Weights of a small transformer language model.
Size: width 384, MLP 1280 SwiGLU, vocabulary 4096.
MLP neurons of a small language model. Each row is named by its layer, matrix (down: output weights) and neuron, and shows model dimensions 32-223. Each number is 500 + 50 x the weight over its row's rms, rounded and kept within 0 to 999. Numbers have three digits each. A neuron's up and down rows have the sign that makes its largest values positive.
After each neuron's rows, "fires before" lists the tokens most often just after its 100 highest values on Wikipedia text that the model never trained on.

L6.down526:509501541506444423462451407460504464476459545532632590493516569473527543564498466456529456470542545403493530525541476376457469449598443459517447469484394549518482501533535491515528470518518474544548423526495575469448494468449543497598549520472558576583448554485460464487475585413534447423459409528412473474536495533542524472452462513484513556445426534504509587568536515434427555485378557458472500445546569516503522535502499522448452553596564483472507438476487470431503455478542553466449521423493465570468633614533442481495497601543539526561418492551465516524501405473485476515
fires before: "1", "0", "2"

L4.down1135:514572562538511511501515477479477389467454465511518540483480482465635545552497531510488452550485488491496446512506471441453482475495441615534547457469544511500417494603459403415506483494487476451434476493515367498499540478495461409542500465471516580461537500458469502528565508446559549502526589561495445481417471520411532632472540486461577483521462593506425435444476560428523516454520425404555458467460450632443471543491500478558553458639530456473508511481476496472498581519546450490501464545398468367502369574495495489528505513546522542610463494525437585512456502477420446443
fires before: "\n", "The", "-", "===", "In", "A"

L6.down721:431499557570408474507471543549504543565467465472405553534529456415463465471558548473541506406448451423511466550496430537498594504508528546544498505555524545554440497545494485419434533539540475455520538467562500562497573517371414461482540502464564609447508559569524465459494598542486472481557483526524513483508467546473522541537485508458525542451455529494576503609437473515504476545442476502527534565439525419504460521450507574505515458451472505546499441413494450544474454560501498556481526479548514433457430562544506490478489466538546434547455501497565443431458485519529482500
fires before: "0", "1", "3", "2", "4", "9"

L4.down884:473617500447495481526460499512489532445537405540509398491495550504533496520516427496439533518546552565453469378488500468497524452407499467455413455531521464439407493385526578205512489521528478546518419498470477507437520500514531506570426506489421528470576512458524494438537559507468524557493480484527535512479443436514430568487484520574493495426458598544584431527489495490515525520526566479516533578506543486597464533498476507509522519465531435471518479499484498478482498535533491486544483482530482548547397484479556486533510492453528397511481517507495467484578507508500522537
fires before: "==", "In", "The", "==="

L6.down363:426432529494539480468458543440487431521523519524577570427520450534458529497552501448519453494425492462464474532463431527464563497509561512504372466536565439436511487497563487608591537473504433470474544532521461486518528508557527557558540455529527496525660527465462533535542489429468419484494487493479562391492489448565483521436450468509561418518402578425581565477488486558464484442485527556461414469465569474461486544507540448553503473449370467512544446507532557594439494463532530485399594543526468504513473505532589556594433542463474574445519495514508548493557462507503542511
fires before: " |", " ", "0", "1", "4"

L4.down139:531511513417500417418480519488504445465519549520475522478508495538473542497473463472477557494549569546572457518437480479432500567550516569515355430545501403552477505449545594366507475477468553487610446441546527462423480511535545547493417468593488584576471512481470428515416640524528507515491485538582517589538514601445544505510434497493505464576467522487511471498493561481457509430560445404483528561452402461527472454535554584454505493545430529466454477533540524566591435527420518408510497497413538514531555447500464402508511441503438522441458483466365449451476485480507516477
fires before: "\n", "In", "The", "W", "S", "R"

L4.down587:442504433447531468495449479527511524439556531504506483490466509544451472534487532470500537427582481529576487547475407540405572518604550534495463516454398518398546485441512543341514548427518573559428497483441450496474508475479461441499520472521345512512531564448507476509475466429398513566497403516507611452503577464486567522390561491473578573481461504455491494501449445510429474575532543550406471448444604458593452539492510516488424398462507491420541537489517586486430477533505462522549510496492467531468500535476524530515428449472526500455408483509461441532518492437422522469
fires before: "==", "In", "The", "===", "\n"

L6.down369:525522501469516527568532488624496511509568478490444483452481453553413445522531557542564412395493539561529551505473536425485376493481419555528549597414516515492456517520549433645482447533505463458505519434491526506501425544472528609532570473506566493502517475496455469485500466436486480503454517495553482543467445403512463458527545488481456454492574542531469614521458521486498566519522475528476608482415503586468481464545452522504448474526514554513520569407442396538539488427536451457565490384474511554458564534489392382532492602528553488523508498547469478513521514502535507500
fires before: "0", "1", ".", "4", "8"

L5.down162:508462503501473509521538457569533560548453462482518550551529513624461510606496461487426567544513551497452477520536513485531446502567498479436545519498484533475421511495386510341509537526437524490457533500520493475551492475424412537504482473533457473544452466459536508490549428452410468511572559496483443469503454423522489534453536444494418477544455519512468456534472482610557487550455506470517488523541495459426471581487539429538506410398574495470452422419603501423471424523546472451532556548470510447479456503529568531506582530508493558410501424482646441519473541511527486519
fires before: "0", " |", " p", " (", "."

L4.down1273:501501502474467449509477461447499552502482606510472437480442417475495587519501552450478477544505521483508486491559507491532523534564480508518539524472461556445461558523438550342499412602574463546535518480564468459496497483614424531438455545481482546406559469459524452552483497540545469477538503503498459472474476540534556553481525513431523522460450568557430434518493563493470485597438494488526463528447514488481457530557537472467462475479494466474492420562496483470563532503519571513547586465470512518495397480415496506546517494484538457466428546513456542528489508519483502452
fires before: "==", "In", "The", "===", "\n"

L5.down498:576383552443543531555445504517539447514484452567567564511439472448546480518428499500433478521504545608451505545593488487525431554539405630480482546577467471449478508502482546547565452478505506488460489499546467484523561459532472463555431545440445502503497439404475452459486443470518548558518554492554512535499522403545419572476455452449552537547555490575401553443491516509589506569475390392542459478582484528570554553611516532447468430485544600498514516498431543442524520504532462573541517424514552523522468456544518588615547464518481458450565438550489576536567455426523469490
fires before: ",", " to", ".", " in", " and"

L6.down105:446496524518383475462531521459503590419410489494500466473493482559420467532425488513519509470491527457530583599482543442518564502525525529547413489500522459603416550566558551490503526493392521453548537488381466506551490547435572484500504542541500597537540547463545433545515563592504497504544447529453503512478496539545594495505531547494538469404490537447430499385565477511520487506536470443499444551499455519541511606567491409414457536646473522469528439496496422499564519484527503543519417485459439420487475433459539534435417507476505607476561607540452507508512477479428594451
fires before: "-", "\n"

L6.down574:501555480575456413550411477539561577474504588461496510455449523506495444592455445415563498450516451388472557546437451355626507540486510497434611494503418454493467473562489554472467556480516476565461477550547471488432545492414507473431603551415517477525453491595409538591546530538525552422513486510555471435450482428447500435537539606503500524506526467426581481476469528438531460562471491502497501488381398484487517517555507471501496534475476466534507467514519414543542580504571494603544450435494519521542489497501478522450575445485546426524458476491527581486504459572533503421
fires before: "0", "1", "os", "8", "2", "9"

L4.down947:470458504439503479502560542441535559535538577558481537514511516432484500465503431562543505493457572495455470418533465493574462559531502552502528582481535548467523501478526487184499466457476553424486433480554451477530609467525520506586507454518519481559498453514521489469515490502501519468469534523517548555487491538467547556532449462502497526499506481469428533593487549501533517474483522554581358520433519586511455494492464491479470506537452594538405515462514504540478467520489508577468512564539600538526384481453419579515507472527456509464484499488488460446491497488507506501
fires before: "\n", "-", "The", "===", "In", "A"

L4.down828:424513547518493479500444472434445485543531541545402477475504442520461425464546524462463515511501480509486533541413590487497448481466544525432454468489450409436549560562475512467551611567485490579434540539523553496575510548501509488455567434429526480450439497450488431496503541540482439494502544467518439516410538482524537570549534548511465542569452486572440473495538489600474475602504524537530477489476534539529432483504596499510531496578623522463476538498582451501510536464578519488590426490507461447507583488486504519474480443470585436497514497488576453545409425564539563378
fires before: ".", " |", "onn", "\n"

L6.down838:468480450541504559579448572396333603429511471503542519481523549541499580460535520550445457529521439413492451463555458493586508576527538514560492426465492515487468462535439536546423431496476452486535485471510467570442488461449503518523503527511429608468442584489434500515525631479485498464469425534413527517464476526517484555436528437426551450547465517539543505486589523531518493539569516487467473531475620411481449545533490492449538538425517469507547446377440522540493475483519511497435504495483529462599442469423477573507512476414475513486521637547511554441517448464531525473
fires before: "9", "8", "1", "2", "ster", "0"

L6.down842:562465456546495524475427561535446607515541551472481512543499529558407532563561428557472475472473473444427507462476452441448463452608490511563494523477474530464463474585504520652498528481473478463529482401425419544484444436463467448598515473510536460503508391423545533499538571528528515577385523535556482549534513575589562493479525434504585529565514541561636428494527551385538464459463454597491478512564487539504477492465483478472491471424528467534470432451475518515531548464510495558622480460444545444513523462452512546450492456485522445529568388437521533523484511565564501486
fires before: "8", "9", "2", "1", "7", "0"

L4.down80:465543495495479551555589517578546667463424568506515537533523548528521429445476456464486525542538535483448503551508576524501510569533448508517545467458547537420499510626436568523474541466538485511532500411444553583393449395397514402480435441500529455480512493504499521481549469495515552581528489547490578548551473552454482562451502452512414455466554559501522443482485495460477490483510521528435460526494466504480495503581555538536528531506580517505509492498476495475415474487532396516500544431582470478523425549522563541501481447518454469520616558578468486510542558572517473527
fires before: "0", "1", "5", "7", ",", "6"

L6.down465:522512583518496432518484560528632456532584477482553535513524554430478447548435426560491450425506457330494556454531464507537418473489495479466588426488490593562435553504501535551484568480486569477509522482525451513509526525472510466567568567505517524502554530610573547467511579482443436563526467465506385500494493499485464518562477551475474532460520524530546512495496508520477463525507538538523517475432581489584541488525486487466374489529499603536518581412422545478524482385589496538443575480432513554547548550395478499547436476565530499425512462522480532516453439475557425528
fires before: "9", "0", "8"

L5.down941:525534500539480486495497605502501579486509459514553489495533488446424454543568496538528543515519473444502471533491519435410460481531563515462488525435454463414490441480499568590513494520515581551475454453573375613499476468498643467492388525459465590421593480523439490566483522508520535511524460414499600470510489550476511446488535562416436563555435532490529521483529419561495528529469424499505500538431496444543405464461465589515571531535501495466465405531390458483453525497628495419487525588477546457540514518415454487578542493474497519542493555578526484490513476448473558490
fires before: "2", "1", "c"

L4.down67:506507489537543467416522552490526500483471540458449490515451454485475482482496551504492527496487496582483481517447519450606542603501572475514468398380482541477453483471485546318572522491509464562517554490574550484409548538560540465452463580469515505511565530487465519548504480517540508474496425599485471547449513466534447537531482481456575411500401556457402445568446556459504498407475551432491503471479515503537514461559512494555526531478454529499506465557479498487490438449464507578522481520460470544532435428491542425527472518494435436536487493557558533409566530541518537477
fires before: "==", "The", "In", "\n", "==="

L4.down292:453543456524608471480538474479471517521508445403442515543500496587515427516554505473475465508531471531512552460484567444576482546600512489505427497481476518486537450470446485428521594529464493536458506537536489516468553485503527530459491427519438507468509501443531481569472465513418530471569502505527503548435489440455541558451451511496500520507445539470451451477498589481501411432566485519529473569548529469518505518492540448480566455522561468470513422540428463548507521513486494451485474461402494573503276452449587463507460591493473526449522503475525510446465490470558556507
fires before: "\n", "==", "In", "The", "===", "-"

L5.down430:597519490439521361352433494491549481579470464538538549508440440518441399505503469587551444431436412515491604487533478476536504569572432547522608460396443472494492496445587490568404584500575443479342493551519486441493493493484427461537444579439441516532509395430470450510473494504524657569462565476473513402425515509562569540463450537522516466495494549479522573620458535498467463535507531578465506544487307537522469467496495498496519461515538522485472527463481548477528474426506445508506521515383526567524450416504527531483535526532524494558484479542456502551587561552466489513
fires before: ":", ",", " and", "==", ".", " in"

L4.down424:420567520553501514466508439457537516439514524495471505504532525508505436418485459532566505510399519416486534486506484468426495433522542562572494493507560457494444577528453578547524470445511506359485456402500551469510554495490614463535450538493560399450528456604525516537482517558472440432463467420481577579476400484509523536574564596487547466515492441481576479599511465520571494485483558484358521565504411534613492494593538527472506461530507449532558480535478478571529499605498553484459528611455535603505484603546569515509410442519400531485433493521520485508420428439490544514
fires before: "\n", " ", " n", " C"

L5.down857:436589522541428464528515434481474500495499467472529517455515562461496448433430417539460460439445609556453535494458480471601455575491509494488518539481461540540508515493555500332489531548467449414544442441517540420441441433524494483574641464475547560531382502443512448525469476555499566419444431583543515365364521447523465550486549537531456559442517507481475441488481492544556644514545580522533479509512413519516502536561489519596453510550552464475543507533547430554562560545448470556489525458426545446439435391497622575519425415559468521516515473513508508516514443409501497463
fires before: "\n", "b"

L6.down370:624478478474505467476495504469514519471433468421489447534508480541470556411483417583512433523574445486485533475484468503523495589600478494478517458433533487425479503489453434425470476451384445502416548505508413418612481479545525570538487546549512471537447470507482480495547501407548534440454455375455569556508486438568437571452482567559428559498471470528471555469534528479528516433444514523505507514500474498464502524436477517575471449520439493419534416534561520563498521470488485500522599501432429443495359550596403589449549496487428481526544465444528468607509502657550494482
fires before: " |", "0", " %", "1"

L6.down175:408534444488437459463505526457431555474615544505423536493549553522540513513582404526468500534476569492455486519517516483390575500544519466565506503546551388401490526465538489454575539447478577458461404453435483463476516428445523483515494428501436615465530567455543460476476496545478545544473495508505514509502482588523523548533482498504536509437442520472562588455467523458494533502609624537418497511561554538485576488562491587558571445432523502550460505544482517577489615537442530491492520418559571501539522430516487496426509499511421471514560540569514467461506365538487546498
fires before: " ", "0", "1", "2"

L6.down187:495451484543446509538597586538533594334474451478500464566524513567512533466496516478469452544556459407466472630528449504524449475523575505487503468500503489462374458632479473533465399487457472496516492517502566492473490520523582433522440608478478507518516472495628508528441505457541509596524560532479518480477567541484457533518511501511499491496537482453474489519450618434441393564503601520541506544505444592520408514459525555535498519488531465502507468485535432503537510568521438566490527416567516473563417499509504577425531416584467463456448557532567592455489472568369462527
fires before: "1", "2", "9", "0"